config = dict(
    d_model=320,
    activation='swiglu',
    norm_place='pre',
    norm_eps=1e-06,
    rope_fraction=1.0,
    qk_norm=False,
    init_std_qkv=0.0253,
    optimizer='cautious_adamw',
    weight_decay=0.22,
    warmup_steps=364,
    decay_fraction=0.58,
    final_lr_fraction=0.05,
    batch_tokens=[65536, 131072, 262144],
    seq_len=512,
    doc_mask=False,
)
MLP neurons of a small language model. Each row is named by its layer, matrix (gate and up: input weights; down: output weights) and neuron, and shows model dimensions 224-319. Each number is 500 + 25 x the weight over its row's rms, rounded and kept within 0 to 999. Numbers have three digits each. A neuron's up and down rows have the sign that makes its largest values positive.
After each neuron's rows, "fires before" lists the tokens most often just after its 100 highest values on Wikipedia text that the model never trained on; "fires after" lists the tokens most often just before its 100 highest values on Wikipedia text that the model never trained on.

L7.gate263:491475514481494483503499455516493545520473500492506479534518515530519489522497531506511471520495494517534494482503528534509517543468459466525501503507473485480504492486504498528529463502508530555525501521509504546525482530491517557481493509501490484484491514511521501467486511482529474569
L7.up263:513491511495521450529467489531542524524488508504510463457503505500495518472523485507543503502527492487522493483527449535501501498472452522497462502493487467504513523493484540522495482470516552507498483466533461481546505508538474521469498561452504503518501506519511502449502513483481483518
L7.down263:476481483523440440512515537518492443495508499516507495439489476505526505444531484472503525503510516450490507455528448524521486479503509550483498470459510557484475536516474526514517491470518493458458489474521490482529520530546526514514511509483526505510475497508540503452555519510482481514
fires before: " of", ",", "s", " \"", " and", " =="
fires after: " the", " The", "The"

L5.gate728:510508457514488506517525478537498465496469515492511504467512527504528451500488482481500482508488448538520548507464482520540504517478536478513490528491502534497481470547532502522508540528507496508493545450494493525519501533513517520531503486553509462468523523503476518495468493486500515497
L5.up728:548494489504492555509501480500516511524447541513523537505507516527516440471534486492493502506489471527468504509490501509466506525519559510472511501479491513481471450545545518533532562485493506496473510503459496515449446555487505484505503528506544426475526516521511481528482514541478457515
L5.down728:538471529493495550533530451499520464542521530575519486496496496493493503481501472537520489527487490519492490472501524495515493502509556473502489499470510467546500519509520496514497519498500493490427522504508491521510496526459474522466503490503501483484521509493447462500495509528501470526
fires before: "\n", "-"
fires after: " =", ")", " (0)"

L3.gate595:483497525453497503512508503495520502493505476473473494497492536492476455541473461507515507525502487516477513530517578520563523476506472530500448481586517502487485491501517501540506509499533422540504497501466490497484466513492479495491485559506535477461512472499508503507512471445502467482
L3.up595:504496503529491509475464467509457516538525504459498525544476492497561508499520465463507516519491536505502471482516526470519506511490533537484502531467547461499517498496491481487499484504478512507531509469502482547456525483570531533499461483497501502492483460487445435495526500532472535497
L3.down595:506484474498502484512488473496520522501493508475517507531466480517518488486498497493475481450521512450515469504466477488496474502473500525492511520416493475487522474500480469483492510517488527495615505499517495546555551498486459509468522558494504508531493502509465545501489541541467518496
fires before: "\n", "The", "-", "S"
fires after: "\n", " ="

L3.gate108:456532519464522472501526491503521473484519506525488522498493525494462499492498479526501503522517521500461505504491481492494522507501495415486508481475520497485502470544470503533520499510487520453505518542490507490502486498511560488517535460454515513471492494489512444479517479533502511508
L3.up108:475519479499501476465505492481514483527512504531482441505486510491508517466496498534514529504559463497528471466490450496526461522492493490495565500497511529499474486532443457483490512512505507459482516523484549476506436499514493501488496455501533524512489535480498454447521496531516497486
L3.down108:506469482515467524455493552494528477541460485541481430493481498486499515446502512499509495534510474526506525473488460508505488484519490522499531492530464519496495521521488448462453497521512486475430466497495500514461509528496500475492495488501482523563470528503517487505512487497491487456
fires before: " |", ";"
fires after: " |", ";", "|", ":"

L12.gate323:475540517490501472519506507470524526560510514541472498530497525507543538479512492494506513528485525498514493519503471454499510486475524483566478534494490542539549502468518457507511496508492576506545481474500546510492525490518538519486506479497504478515488524513527526470485504500494462507
L12.up323:467475483492485496514483578484512503487454554495516480501508481494516482495502483508510498505530447489474507515509518488557518470474500516516504428523485485525509488499490505505528480481480492438484529490519551491532518492508503499497525542510482517532491504515536464480504516441493509501
L12.down323:526544520480465490488522488551482479497502478442516515520458499487507577476471502525478492507501544458526518517469500484514516461533487514540498526521489509502485487480513523553484479504497558519534530492505508469509497537492506511534509494524467489520488504504454517504515470511501515442
fires before: " |", " by"
fires after: " |", " 1", " third"

L11.gate179:500493498530443488494536462463465476472521509521505496543502498479508497505502501472480470516524527508504497529508538523500489479523492495492471463545474485551502511474478486488511516498499498489512467514449491531487501528473488481478478493508517478535472478542542506511506518511494467469
L11.up179:515469557429501483458460538501534466469519486491467505492502506456452494491507528496488522568511500538549487502504489505527497479520496535500488527493537509447496473561484496515529494484541529473520502481561498525480484512493454533470493486501468489510495492486489529521528469494506489489
L11.down179:545516483526470498460477512535484501423515492503508475524481516551510503474485515510513506524518499489506492463494477472506479506524515498497463479497527478527491532472477497499491520529494483509525482510518473527552522488454498505519521473521544502507502532534506517526478469516480458537
fires before: " |", "|", ","
fires after: " |", "---|---|---|---|", ";"

L12.gate912:472523496517497487503518537528514479466532491512502534531443492471485496532516483460475499524475509556512469522447518488493476548506490458499515531557527544512541511476495499523510478490508497448564542524444501518517516509500511514496485501479521493516510490464481493470501512495521483483
L12.up912:523514484493532541456479510530482477544553488527504499523526491500492496491482496473472502527464496500488473519500532524459526525528480507520492490528510517477517462520479481523536486500496504493526525515492464504504491534489473512526474489502500497525524478459494539458518518483511532468
L12.down912:496462509491492526511482485531526473507479493514523483498539478516577536463509485503487518488517480519472514470492503521509507471536514554529520509504494472514511475495500481492510509483538520513485488487471540486470517462485481446513510493483532518517538573545448473498501535499485504475
fires before: " |", "\n", "$"
fires after: " |", ":"

L5.gate601:480522494509486478528531521508496470499467502532532524500461484498483482463517507521491475477497484492502506462490534495599519519504527435486474468486472536513525507550499520518496506502506510512485483494529515492479468496520498540516509488547528489524531495505511505513482482456477525532
L5.up601:501471509518496499497508519497533517492496517526540533505456508502501462486509517510466469508444506515510518471521538522580492500544482466474497472476494472510509479534510503496473515524509507498512492499494479477509508498510469494505523487494504557492474474470514488536473517497471527556
L5.down601:510487498482460500532462494528486489479497460514496488517524536490494489526514527478562474512541503486524509499471501501517498472483482498488543495494481458475484513473515491485513489515476492481439537510509531475486502510498475472503517474484497500504529518520519491495456537513476503502
fires before: ";", " |", "N", "\n"
fires after: " |", ";"

L3.gate1041:486509495500486484495544495483519539452461520482434496510523528480487506471504515515449499518486476520497522473466505546490514522503508539542490501496488476477508499509530494520526490539518482470510501496478576493480477472492519521512528523484502508522490481448483498522502526447482503515
L3.up1041:500539509469517471510496519488500510477471514510478471519512491509515441516522514541509462505501477480482504454496516486461537485499510564480506498491512519503510556493496530505507504547497462478506528471517507497431485482506498539503528523539513514530491498486478481516509528452483509495
L3.down1041:515541515475485475520492509509465480519462522500446491468511497498488524494501544523499477488515518433515511484486498494471537461505505514494501501486523495514467557519484535499479554487497461514517505473520497519470480471528486532529494497520491497499485528493480526530525506509458514505
fires before: ")", "-", ":", " Western", "),", ");"
fires after: "\n", " (", "-", "==="

L4.gate297:462502517498468510498519493491484494502521501483508508530503536496508507492485496484468528496499475516473505506477484438507520495491447482580545489500554464468505488509546503525490507523479533466479537469528534487514530539494507521547512479508533533539500493506532508519554479474554517525
L4.up297:462465515524471477461517468498520493490509513505486492503493514513505547448496473502522519505497523475521500498484498472516532485444526501489516521476453524489533557518509488472475508512525477506509501529507518518520531463520508508482515540495530486497500473561497497493493467500518462502
L4.down297:475479529494443474475499490493546517490525505513480522534501516495501518508473472497527540504489454524477484482458505490544467521486487491557531521462491474481490524483471480485491480500482557526525506513491536473509493507487511513502516539476531549464465494551517506550500494526549519515
fires before: " |"
fires after: "|", " Total", " No", " Informal"

L12.gate952:498495511497497509496473466476524548499510500497499485523504523492475525486481469479518532495482471511492501488489485488495493504505487509490512493484558493517543565511553502513527492499561493440509546452492543504517522500441519503506519515547498492467461508547505476515488519442522493523
L12.up952:461534514503525534472540474455519525484468512516475471484487513485499552522463508487525485444481501533494492510502516468477507524488506491501454476517487513494566486456482510518551518507460499462505486494535517539519524503537502491499475534512493523540511491494504511503489500520502488504
L12.down952:486493501513464482465486489479509557522530559472494462477470537475510481548499481496454522517497476468512516527493480479495519474480526473558508517476478479463505537473513497543473484527513526504470526484482505499446518520462492521505551500546520502513530525523534505508511465527503502500
fires before: " |", " of", ".", ":"
fires after: "|", "'"

L5.gate545:511514517491521489515587505467526509479487475496523524489536491509484484462528539565497493537468505518459524483484491518509500495499462480514509511491515545544481490494514469516526487496478535493492518463481500510543502507467519517524507476442461501493480462464531510536449471492526524535
L5.up545:478476500454495536508503527495509512545525479513505529462481516501455504487452494491461488511512504512484487482510523460470524530513497515533469528463482490533494513483507500512496494469493492481493497514476498532489523513491492503494493472510470536488512485468497481461488576508498526478
L5.down545:476524490462487517493446526520538513517534482540488546487487516490462484539474511482438524526466509546482477489488522489482513515499480509509461558455511513535498537470447488530470511457522519447529472486492495510496516498466492520470466458538484531498523479488501482467503541485510534536
fires before: "\n", "---|---|---|---|"
fires after: "\n", "|---|", "|---|---|", "|", "---|---|---|---|"

L4.gate594:508520486521470525517471508516501488506501496496566499493543517492479488434486501551509522443509529482497469476516471508458545502524545513530501472515496499525506507483522528455463497488501516444468530550464518528465469520513498487471529441509503489506519486491518494499504525528516496538
L4.up594:470494525439535459511517502489487487467505481492487515526492504544483499475518493533487484545495474483527528547532461516564491502518522467484519544493522499495536482492470528517539469507501491534523518479517491491526492520436488504516483513492526485493476511503481463508506480467506509470
L4.down594:507517532513526519512488516511526507503523491496522493495536513513460457501475507559463519486505515487520449473498532487489485489511525515510491500448504492503508496490504517501515484488505494464520513540454490520471447471514474488502453478497509509488495531494545494489504550500529499561
fires before: " |", ";", "\n"
fires after: " |", ";"

L7.gate695:481497508514464471511510476453494449466519544485503480509444504492472512523514507520532445532494505497517472497443494500442495543535491479492504472512508501566532508445509525501472525542500498505496526518503548534498515470490513451517517468511462520542451528516486524469491484491500503484
L7.up695:444531525518485538526521455507489531493528522488479520504514522514521529500517494498470513475483520486504506461485530525507524477497519486516508547489459475509550514484504471513500522508506472473501505512503489511439506521454466490554461502486458467506521473526476508518506539461507480496
L7.down695:456477499496495499499500465506547528489516482460506487461537446450524569519501474502479482470525511481500473503507501515489463441429515472498466495528509476498502456502533495481511475460477508526499490505509491494491532453505502516508489499518524429514507496511471495512484489470468514489
fires before: " |", " –", ";", "-", ":"
fires after: "|", ":", " September", " October", " March"

L7.gate270:477502491493493511475479513488503505517473486532474506520497484494462485492448455481515478514472535487511534498499472483560541526511531532463512510493524476483502483507505506548505476505479484496513525503516475514472452503506500484505515521510517513512489512515485467514515491489525490494
L7.up270:459483553512463505469517493485549497528490477497478526483499517521506495521450490474483484465458496502524516457480572502518519507484483463492515529506552536472516488499558485522511480496522464543516541519479430492481512518483461505499476529553463512498557522502478550514489492544514458529
L7.down270:513527458493538498455451460449536525520533463486453539480487491483487470493486466492501488522487505469507506490470481513554486484528493492526491505496533481510501523514535497510476490517453523505534514521486491517507495495493493507518466499500467495527498501503498470502508506496535504472
fires before: ".", ",", " and", " to", "\n"
fires after: " in", " from", " and", " between", " to", " 15"

L7.gate664:470484490542501492502499462472518514480519502469535517505494570520506495492534490470488485537492528550497462483475451513508464509495499526504491490496528549468534485464508497517495471514519468524499552499456522492507471554448528508542484543476545481491506487472477510475477500512488506544
L7.up664:426522453462477492492487502514492479540521512461501538494475494508489535472517480453515525511487499502503502457478482487466566509516485481563535583493497510536519477438527515489501507506540495506498516497534458470477516503499508471500512520514541530486533477488510501506526468524497494505
L7.down664:456506495471465498526509508500521490453496497477526554481491488491510513494526480488500506517470475542496462459454515517486500530477481476534508552520541511529540518441481490486516485501547502507452489503525505514477495550481492470556495505500548499482480479482461476525498454497514458519
fires before: "|", "-", "\n", " /"
fires after: " |", "W", ")"

L3.gate850:499501527486504525509509475503495540488508522470451518542510500500503466493523522524451518503526502495488532497500494477520512467494454499545484494503535475503528512522499482498488519488479506506521530474510531509497507542479524503500516536574476502498495495517505494546477515470481459492
L3.up850:460514515491517506448517471494512534479471488477440529483488512478495510510533518508458544513526484496508516474517470481516479496469483504537490530509511495512506461507476478523511514517496524467562516490493556504512493498506539504500527526543480523511497475490505473489468502440492461495
L3.down850:535518546438498474501504517517512512521528503472454548523511536507496486499502534529445509481521469446485522491471493519506524473497491483538499519482520528486507516519500501539497576481488499478516538496537514517447482512525494465512514487525499471473526480499547489523505518476466475501
fires before: " |", ":", "\n", ")", "),"
fires after: "|", "-", ";"

L12.gate503:490513493470505467535469509510506471514510470480461477494492475497488514483487505507505452511511516467491411520512459474512516496495482497529532536502506500431460525440499509495520467482503529513511501456529514508515474485506477524516525508517535462521505553496495536511525486474478505506
L12.up503:492535546524479476520462484507522534473515513486560483491482551526515518534494496506501462501498508486564503536502485477511490478458474513509509476468504500500464504504533515517489512481463517526503544470496462526549488491506488478486472525520543525482480519529513511495478469509491548519
L12.down503:482497506465535510498502511465505517497486497482428522479518473475475526479511520569511478463477496474460513505509459510507523470510492518484493500455474500500514500454481526492514474523477446553482538512548528541494526471497498531475531540468456547532509510460508528478517503488434488523
fires before: " of", " for", " was"
fires after: " the", "The", " The"

L6.gate1015:459518535489526484529508482462499483481458485558456473450516470481491516531452500543501524543566465530541510508466495483487510516452504470475526495509502513494507469505487522499533469485501489452519512502471467441535509529530518484481497475530515524460482525534497498498497479494515492464
L6.up1015:488578542505538462535527508493500534535532522482513485498488449515531489516469473510510544488534520510486516515490501463518516507499496464494558512482525486489503467497459498478519477482490518504510503544510496486492548499519471487502448544498504515496478508507512488526474501462504509490
L6.down1015:452491526511532481546479464463501510511490494508484516498548461503497488506450480520521496472534515422504507519521508463533522490425461472504523512483517458504507504523415488489469481468488515484473506509500497487500510502552494515455490514489455530524452489470494497503494491472520501493
fires before: " |", ";", " the"
fires after: " |", ";"

L12.gate114:509494537489522510483513495480537511538521489498490481519506487504516518483496513528492491501462526514435485511502468459498505489454495479536525536496530524540519490486487514480487514520505511477523518476483518566474534493504505543445483500526490471521512463490520487503508515484482468531
L12.up114:515487495481466527523517452481509515540479477502517466485493481500513484459538507577494474506489492491488516544516498523543471491500505501532514491477505496550525529518473496529458481520520457489491514484504545498514538501494498502495548514483497459569498527529529500508501470547533527500
L12.down114:488486528516475559492522527527482439464456529465524496506476477480493460497500469471511500508528528460516492493488536524490498529486456509493517475508522515495485501525504522479498503465527497487482468496460524472539505513520481504508544524472511520527499476473515495533541473481506567473
fires before: ";", " |"
fires after: ";", " 1", ":"

L6.gate86:504490460474515528485532506451503533481552466478500495500505507476536507491511498485465488540495485507536483479470548456510480525522523482515512475493534519509486506496496504472495533518499490512497558494474516513498533486485509466473470523505509558493521451488487469470509524499487480491
L6.up86:493511515479514488513522491504511508531468520524512492472528474516491514545493514516540528487505490529466516516464501538472535468485505486506506500506483504444505525466489510491502457496508541471527498491531529504525453510476500489504593471508519529481492509532512450508466492450525494468
L6.down86:507462472471527481501487462484508536521531481496481478512506484504518536489516494475466484564505521467516436522520507468540522563474505503554496514508531487496532482509485503501453534494489563482481488503514525522489564482485529460442484509504490550487493483493462474497535503503500448436
fires before: " |", " medal", " SM", ";"
fires after: "|", " U"

L4.gate438:476497532493507490467564500458506478454492460492482504512477533516505509494478506522498491518477459497490535474474563506548500491488453487542480532510503507523525482477530492504484507479511505506527506498471496490502506470500490508509476553502521549509481486521511517500460565450499437525
L4.up438:512512538462512439490493521494483484478481489511468508486474503497518500542482541527511494516555496472491506470502493528470532493500511505463474540497530524521547514502503544490503498522532491473480524498495509520479467467502496549486545480485488546511511476508514509502525533469495496497
L4.down438:531487534484461465485504529460533479521490489523484516501501491484495492504508539541524515492504508451486447487475468493506534509488523436479508471492492476455489518520510520522480456506502494492438523479493478453535482496483499507482552493495519522530491504490455462483504497513435481488
fires before: " |", ":", "–19", " Western"
fires after: "|", "\n", "-", " in", "In"

L11.gate818:487484537512484472505523517498509513513498494531463500510513464490516497503472546463510514519522456455538507501493520482530515487426470506514489544528521531488531489492484523510508420491507508544519506483518499515489492486525481522505530473487510456468538553524487515448487514520509483515
L11.up818:519504440489498472468478537515504504503521485477475474485496513517517514511461511476500525502487528458492535476518498479560523507480495511506477503474502531502531512486489533548502523507454511510511494507522492511477514497528475494509503509522505468472542514547482517443469496546507512534
L11.down818:508507495493473480499512510519541493468494503498515526505533510523525509490494484497522495485490547442490500497545495502535460514500483523497493481544520556503505539522498495473524517523519508515512532531510496493486506545540489515464524496500514521521536518494507492460505514492476459496
fires before: "==", " ==", " and", " of", " life"
fires after: "==", "Early", " the"

L5.gate789:487503457523473498488497488481540526509459501503510495474484548511478499519472465505540486498460518493573487494528509491473500529504451487471516472523511537532496552500524470531449543454501446508501520530521482489452522489495445476487457532556524492497481501487496509523505484492487470526
L5.up789:515520461480499506496506494451489563509535474466500510512550538480507509499485496511495475511489514493517483505513538504510537515514490532514529484490485487478503493480480480513517502537490485479520499544525491496512523502474495479535444519497496528520531519485510473504481521504444477540
L5.down789:477513454515472490489474501502521477500465523476481511478490486546484526518514485476532511464524556449505522496500487487495487505500516525462502521502488551521513559501523483512461489502487457527501524515465525462488506522504497512480500522492533492543473507488524527525494470473566481470
fires before: ",", ".", " and", " in", " to"
fires after: " in", " 12", " 15", " 16", " In", "In"

L10.gate649:489487539506471495484499491436495541499542536507517517482545560503557455502513516506485530515527516514494468505455450490508502459495499512470499501520551514492479481535499506499480463502503508508474525426489495548496523530509491437489492522495529556509497504522519522489457496528513517514
L10.up649:491470468451504468490486537507481510556504504469520491471531502459513538501491530504507505502475529517532502489555481485497452507468511502456516474576512497525480521490509484431490483484528520500488497516542453503524508562487484536516479485487456510521482565477488528488458501537510468475
L10.down649:496480448501515509508529510518505503482505516477521499510510492485505505486514513541488477485499562515527498487455491529491476495484449534476549489518493471493495509471524502479498556472453490503479508477500483479545517486511533513529506515522523542482461508484541539472541540532467497474
fires before: " May", " September", " January", " April", " February", " December"
fires after: " on", " On", "On", " –", "born", " born"

L4.gate578:510497529516469454496496521471513509497511461481505554498498474518506533499527539522495510504493492473504560488490445476505513498438507470532496509492485501478572458538525487452535474510487496490504518463486559493524473534484507514525472501442477539454493462488501520477549511508470508505
L4.up578:488479512524493504485512532526536489433470493487472491485483529541507516474456519504503525495523521513517527489492490478495523502475589484505535541505506495461509486514451469469469436512547505505525504518486498508516478468505450506532455505512476512490457467505519482473534514510515473506
L4.down578:501446528517475482502541496480529528500478471490496536506478499465535525470474519488507454497498514497517518455464508475510500527396484478514514500517465492489528499506535499495481484488468495464511516519501514467469504494530507504536515474509518516495486514507542566458543512515486452485
fires before: " |", "ili", ";", "s"
fires after: " |", " ", " du", " the", ";", " metres"

L10.gate109:491523544461475512538512537482573471508505434467494512522511527529513493464536513505555494528490524493509477482490487507486466512512509504496513527470530521504487514495536467510522474502507516477503505476446510486545541490476518522504444525498524505533498509483496530473498449471477527481
L10.up109:457510540503475549443511470477509463516491501487512498463491532519479484469521532477546474539484493490503477473454493525488533530507525508496489473513528543531472469444475498541517510494537519487484486512477485546464513503520501513529508508530488506533517502481467448477475482517478495502
L10.down109:496519511451499516499514498469515505504494496513513509513514495524435470493500515482511529482534492530541499500496497521504497519553501499494481497496488505544528499497510465508554514449510514501542495512474518514503535517552526522535483452484526489497501446507495468499527519479520515498
fires before: "\n"
fires after: " =", "s"

L7.gate980:494483521498460484532516452471522498469529463478542505501500535537526522503533515512505487519466492535538522497471486458510508522507499522536513541520482482444512488482504485505484468491499476498549507493490449518504515495501493513460533501470515494522474475518499522509479500503508498520
L7.up980:497489473517478462536517499484489478488535482466521488475488472504526480503503508460517515475470504471491512493486487479482514520486486476506474461464500489484532504497482511514475490466537519502471483504541547472509490522498570526518504489484490514526483474519538529511459491452548493523
L7.down980:515475474498475467514528469460503483461463479496511475512537505497476481474483476447530494492442518533490541483456555492499511491481477530548500511496489477447503494489545459490514473524503471537521555489509482495529537487511557512526522499499506467510500457457508527507455523508528485496
fires before: " |", "–9"
fires after: " |"

L11.gate915:463501502448500452517559493477591522570517502509481519459512464490511509488504543512514536501483488536532477508441478482514505483489514498493546513517499563515459513508518479516480487512511526517525507491504529514527522522518508486485506503526459487512515483535525462482484494462552502508
L11.up915:459491542451499481464502449494530512560494507522491541504498512488539477452517522540495520511515475518488525510495492513479521468513488532512523536503513511519464559499497480508456489558508488490487513520489500496520540535518519479489497484555494486508483506447519460502512542507496501473
L11.down915:512481526483445521519528507523511527542491520483489512507478536489512510523530542540496524520488508528492508474448494514509491482519508487503516506527529489513472553470516523491485503538438497472510489491495459489517496561500503504536498519482473478503462497489476498476510534455528534471
fires before: " |", ";"
fires after: " |", ";"

L4.gate940:477518464513509502523542512500512494512530513487502475485492525485501489458476540493493512498514457500484501490484482499534512522479519484534498513496462545493494522473509494467477507495445469501504555568511506497509510518502502480536531472493539466515488526524507480476550486472477494555
L4.up940:478508489517482490497476494493520519484497490457449514509503523526503491525514507488529485506517499506483513498478491451469536511495479504462525497506512506476504429501521489481497461523491491467491478514481527522502504476479521456480486521439482484533497469516518467521511493460506450506
L4.down940:514500500468487493512523481481554523498498467474489517460492529486536552508493494513529497478527487510499481497455534502515510541522513539516519498503544493497531491468499482485509507504466486529469531491483505489479514511456508490519497500475528497465476496520463450533515512478553515525
fires before: " |", " votes"
fires after: "|", " |", " Liberal", "S"

L11.gate165:454492531513501494509503449502513516494537491456543526530530492541556498494503493505536503484485476519453509512435472466532494487486528522541498514503540511452497483465490518466511482493493531467531512500496477502503507471510501476537497536521543541509488507500523531528498478534510532518
L11.up165:499513501534538493512464524514518507529511484498501519488495538465554503500522502492508486467472491480442516498488448527469489503477464511503446520464504490504527512505463509490475490503476499454501499515545472525503502448492497455499497510495522520513500487495521528526443529521501480569
L11.down165:508481493542494502491505475465495490478508465499544487532468494459453438465503486505460514491471547463529516538487471492495537502465499533474536494509475482471513461485508453511513481501506506478473497478469501499527517501503508503463480509523504470523522477482488514491487525485497485449
fires before: " |", ";", " States"
fires after: " |", "born", ":", " (", ";"

L12.gate630:523503505486457516537457525505542479528489513466498486511474526469540476521522485482492519516446503500505444469515545504501470476497452535477495489493528508471487519496522490463501487465513529486480514437502498493507522520493509519525467534472487478511542465501522544509520489504519507499
L12.up630:494508444493496453468515496469541533544532502533470487500473521503491528448507448475492486516472510490500493516466525488465508513488485499471525523507504485502540522468522499464506490521469492491506522541513510515495546561546475515496481486497503488485518532474505481469494545517527466511
L12.down630:480484520484502538505458517503518512510540520483512460489518463456538500498499486481522512476515514528513489488510506536493486482497455523514520512496507495474547507473520493506515498470525500528506502488516506499517520520500510492456509488470555496546511521545527519539512513495535520502
fires before: " April", " August", " September", " January", " March", " July"
fires after: " on", "On", " On", " the", ",", "|"

L12.gate83:490488480523539500492514485470527491485533519519494524514487482536510515511492444489494536519462480516482488529505513494513503488455519517499499548508498489462489534478507482544515462504534560520513500519466525516505545492495490484502522477528494505505493455493489478445454521524526472534
L12.up83:518495531482501513485572495515534475505527473525502556472494539491533473512479517469499506478490472510470517503482475518479513532519520487523491497495503488489477552524470505515479518539563492552486482543513537514490484454463502507521438473498504522461474488465487476480488511500519509475
L12.down83:511484515496532527491490496506528460547520482457508503466444518480506494461545476529476535493512455526474487521537496519527471493485460537484512489510476530514512506534533508482449491519540512480493481520504536513497489486473522444487499486478510515571498558519491508503522504511528502508
fires before: " |", " third", ";", " Total"
fires after: " |", "|", " medal", " played", ";", " "

L3.gate888:509489491493488482547525516458532558471480520490530526479546523466499521517489509500469475508500523472470510500505500473515506528484507489478483500527506453532520548526517556511500482465485539473488498541549520497522504457464493533497471523462477540512514481477498527521522541495485451491
L3.up888:524472510474522523470482490503504493555524486528486497537477495480525446548488438522431488526496461476529511501523539506509477523500561474527497466473484531489503487503505536507514460479507490452513541515502517502466472483507433516507503500528475512485471510500495481512558485540487530507
L3.down888:497498520507520524478501489540489524541492453508492505491505537498519477507460523489497483500484473454495439474481515500530516501495474507501509487450508539474462484518501534469491497515491491541490509507511540498542502554490513450505519510546522453525500482508494468491514513489537495541
fires before: " |", ";", ",", "–1"
fires after: " |", ";", " 8", " 9", " 10", " cross"

L5.gate696:481503512518500508488539450472507510500507456485503546504500519517491514465495507509500488513523499518476486478494486466482489493462512478511565482502513527436484456491464498473515438496484528480503481483509520485538471526545518538521468480483560552472506508495495490479497506467499450536
L5.up696:487507470528518473515447490470512514546500491511498496494451559484526537515495501530499505510517544506498467504513496532516516540455529464536518497499562507513521488469531501483548518493525453502509495521516478494521519556450475521483536524490505497545472508531506511500473494483486495552
L5.down696:491522489524496499493433492478528479490490524491497506469497543536513516500489477536477500521518509500505497493482498527534492526459523468526466487496532466518506470494515500504544518521523491480525480494488462485513500510459482485441552519487528461558451488507492460479496466492519484489
fires before: " |", ".", " medal"
fires after: " |", " (", ".", "|"

L10.gate667:479520555520469433489522482460511488455512496470510536497506514479537583544497476489536467493534487501541430501506470509496547499484495462498530523473538477530514527487557473519496503501480520459545493509515484541522519499492490524453488494498523491481477432509484478492495537499500465519
L10.up667:481503473449485500525503467509475508512533506487443449468477511483529521504515455487529501502485531484509507478442527499531498471489465528510496492497529568487533542492446494472500533514521483468504522490541496465476549509454499525475492494507481513517445499500509558494452475470516466456
L10.down667:472495513522519551500486530500463489501484484511544472519510522500558551519475447492560514510468498473498481505491484516533456557494477485492523538517510518516450532541562458490503499537509501454513481515513477482476497517506540500516448488473491496530478480515540486549488496506530525457
fires before: " |", ",", "."
fires after: "|", ",", " September"